Weights of a small transformer language model: 24.3M parameters.
MLP neurons of a small language model. Each row is named by its layer, matrix (up: input weights; down: output weights) and neuron, and shows model dimensions 80-207. Each number is 500 + 40 x the weight over its row's rms, rounded and kept within 0 to 999. Numbers have three digits each.
After each neuron's rows, "fires on" lists the tokens most often at its 100 highest values on Wikipedia text that the model never trained on; "fires before" lists the tokens most often just after its 100 highest values on Wikipedia text that the model never trained on.

L3.up1063:507461454492522417495497495500532593533543496490510549486474550504489518550460483508564466558500445518446462528506435500543543502497524451497408487377473501514491564458500502513496529499523443531513541498513531448527561497449506446513475464586522458518506484520479522592466511454481492464489488548476568569456528493550445466530500533475549505464397566509546428503469515553444492575498
L3.down1063:527477499506486511462478491550580509474494540492450482495455526502538508507480514542560551548490467521389552585445489436497519491491535509515495525466481514419434489509552539612460540466499517409547471514473548557498497470515474466535461382539474477459517445525524555503514423506420495481450451480523484461519517507489503456451544442533515473396432459500545464494539521490497568454423
fires on: " qu", "f", "B", "te"
fires before: "al", "ar", "I", "ick", "e", "end"

L6.up1236:490438501544475492535475508518462532488505491483505508553447476419454515475580444542570474568522565524527498511549556513400513533560541430482491465445613449545527428455507490533482506483559509473556464492517518492508522522566451444566511519495536510533507521551512468479489518485525519562494465476489597554490520431458418510540535535521485559570481516482485504496502535542427492464496
L6.down1236:544477471557491491509480485505499548555481475449509543519533469583535443459471456425456522458500446554499538491498431442493464479509484550569484454517466450502536509471493412524511512476457562468507472559535497486569456443514501451461469531533540482467483374448439420496487518500456502470447516483430512487482534409482490469479451535473516517441532499444549580467535468555452471484585
fires on: "ic", "or", "ent", " –", "ult"
fires before: "ip", "d", " first", "o", "ine", "a"

L3.up201:501430523562485579524565531452493532485478503419585509521614495509504507519542537498528516430521439516509590452488456430527510499527515495492485523510481467511453570497558527471531441486521502530433518512494495527474525508556539536544478562492520501486464525477537523452496478535508524521504534483549496483531484514484510520476506503539506385587425545488550518509492472505554508495500
L3.down201:534485494512477495523459503413513528487547496485466458445469499513518524477415536498468430424451514502538576536458487538487536520520468502537474447521428464555479472496454490506503562499503498487535534504490562528527581544488425550443504458495491606504444532498526439505551562433470482513495454467484516470559464529526524580403444455463514491531511531487489502555516420491486508474590
fires on: " pro", " Trans"
fires before: "duc", "mo", "b", "per", "p", "fe"

L8.up502:534470504426474441466470454445578519501514510588514556530520467522535503456445515489475503473499528465509462452508529550382542576392478538555420505545540500488542459583540506484480462546493482536511516506505455462493475498515481419425528478559499490470487507558517392474574458559497518532478450556550506498540482571577463476501555478473468514535545564506445561466469529522551501469491
L8.down502:503509524463515552478501583525510517482553477490607557459539508488549488536531466485490504425488442561510473483472486446511513480568434531481512520508517528469490481504490503561544439469538598428471484497514575475482543455489518504495503558498495512500439551467430474540522489441503511447427506520586493461423430454503492513449522441486495429479478517537458459497508531418501497454563
fires on: " =", " /", "Career"
fires before: "\n", ":", " ", "=="

L3.up945:537501514470492473499482414443462485474514503526617485559508499441537497561468470533556397508492494508570588496525451475472532509500485409490438529498435481503554510532568544510493450473534607503503465516551474513538470487427553465526507481526452485457458517535516570543450532558533541509488498524550447476422534579498447459502530492539454585496463453541496469512486398365467485523482
L3.down945:446489502480454482467479501512442551520470418448424517428465517478578507531501525478472480482458502463513490567565502463524512551528478444474533515487472532573485478492472533436504481466516559506540476525489513549475493525502479521572534527549448562515514483459471460524514488557458544560425460506521451523510483469493556522559493494473477556527536441567513495558535504499468463539564
fires on: "m", "z", "ci", "j", " M", "ide"
fires before: "u", "al", "ed", "or", "e", "er"

L7.up1029:506478484474573522504515463531440484512474490533571492392560451507530508497478496496480542496466484501440531526541507507532536427495424594575453494484436462456503515448465469490547486483515461498471482498470476522514564521527488558472467551482511482483594540530474571493645519587455513501492398487543514491559483500472504496499540494494439458481465483545468452522471416487480565438497
L7.down1029:542497562496495459500485455463507512510585439475477504486535501573520555472510507503497511461548545505477546565455495485535524413490555486545483545516490485507500484475547510498507559524533571532447499591476439553452541558498477489507529504523487495555476525489544568551556461506549496407469527499495499513450480485488514531489448484489515499450572516534477549570508460518496573526531
fires on: "le", "leg", "em"
fires before: "a", "av", "t", "ar", "x", "ment"

L6.up566:485462509511476492543587443471474502490540511524539476469544515484474502515451451505541567458559549487553542452434491617560527469500452516523504488517433425572534494535479477532530476505533477524458510455549512483505439504429515520532480480523560474503501478517495523447496532481508438536554453491555509511465553489455471534448496509498546483493481482456493446538483495482519631489520
L6.down566:481564457478466497467478516490525510508518493512558550552500455477468475470529504478508423495565506480608456448503527468476462516489449521536456548475540531569540545518505445525506472465483429483541480536469473490475455577588465467453557511558474443530522504446484451529501471473500527521492491457526491573473496535544527528572447586530507518481517572501508496438454487381505480531477
fires on: "ine", "et", " Africa", "ex", "er"
fires before: "se", "y", "a", "n", "as"

L3.up688:493539501538538549508519441520550555460523482479503493467493500508565482580551533509537517500558541514546597518551550537505547492542530462446494547514452530537529507468497487471545477509504531526540472461543501488530494492454453508465520433542518512461478519524507494523512549550512512492494549497473544482523546486470465469528468543440507622538567458453461553456630463574459448478487
L3.down688:506476509453468517493526458511466436490429578562541522434508500428533498556587503593455504443475549486449509488568462480470499465495417522505553555500564552516421482492457612503547499486517490493494431522437555515550436542559517571476511576498481436538467490449448522486469507516514471439511515592488527453510409488387459539488456532506443494475539460464469509562473481509500516469525
fires on: " comp", ":"
fires before: "et", "os", "le", "an", "ar", "\n"

L8.up671:463442443476496500488509543520529528515565506511456433468510482476547488478548526518581496554481446524427468513463474457461553505482475501474529545473524409496506514551460606522570490514428504485558504427546541585486436494441545507542529532542455515493475474459533471503565481493484550518512538524462526494523446463509573559479474511535536441426566437525485493478539508493522510530505
L8.down671:453489542427518471457423556498490532513465507487511535465492485440548500493480577452496518509547496484461387523482544471449517472532583416483525428468493510508436445420428532513586506479504571491514502464565462439525585539444552492514502437438484476528512555492459481499472559534536450546440488524556480481550491523510471495577516575496501550479470446553482453509472437542475536463443
fires on: " 0", " that", " may", " do", "±"
fires before: " |", ".", " &", "%"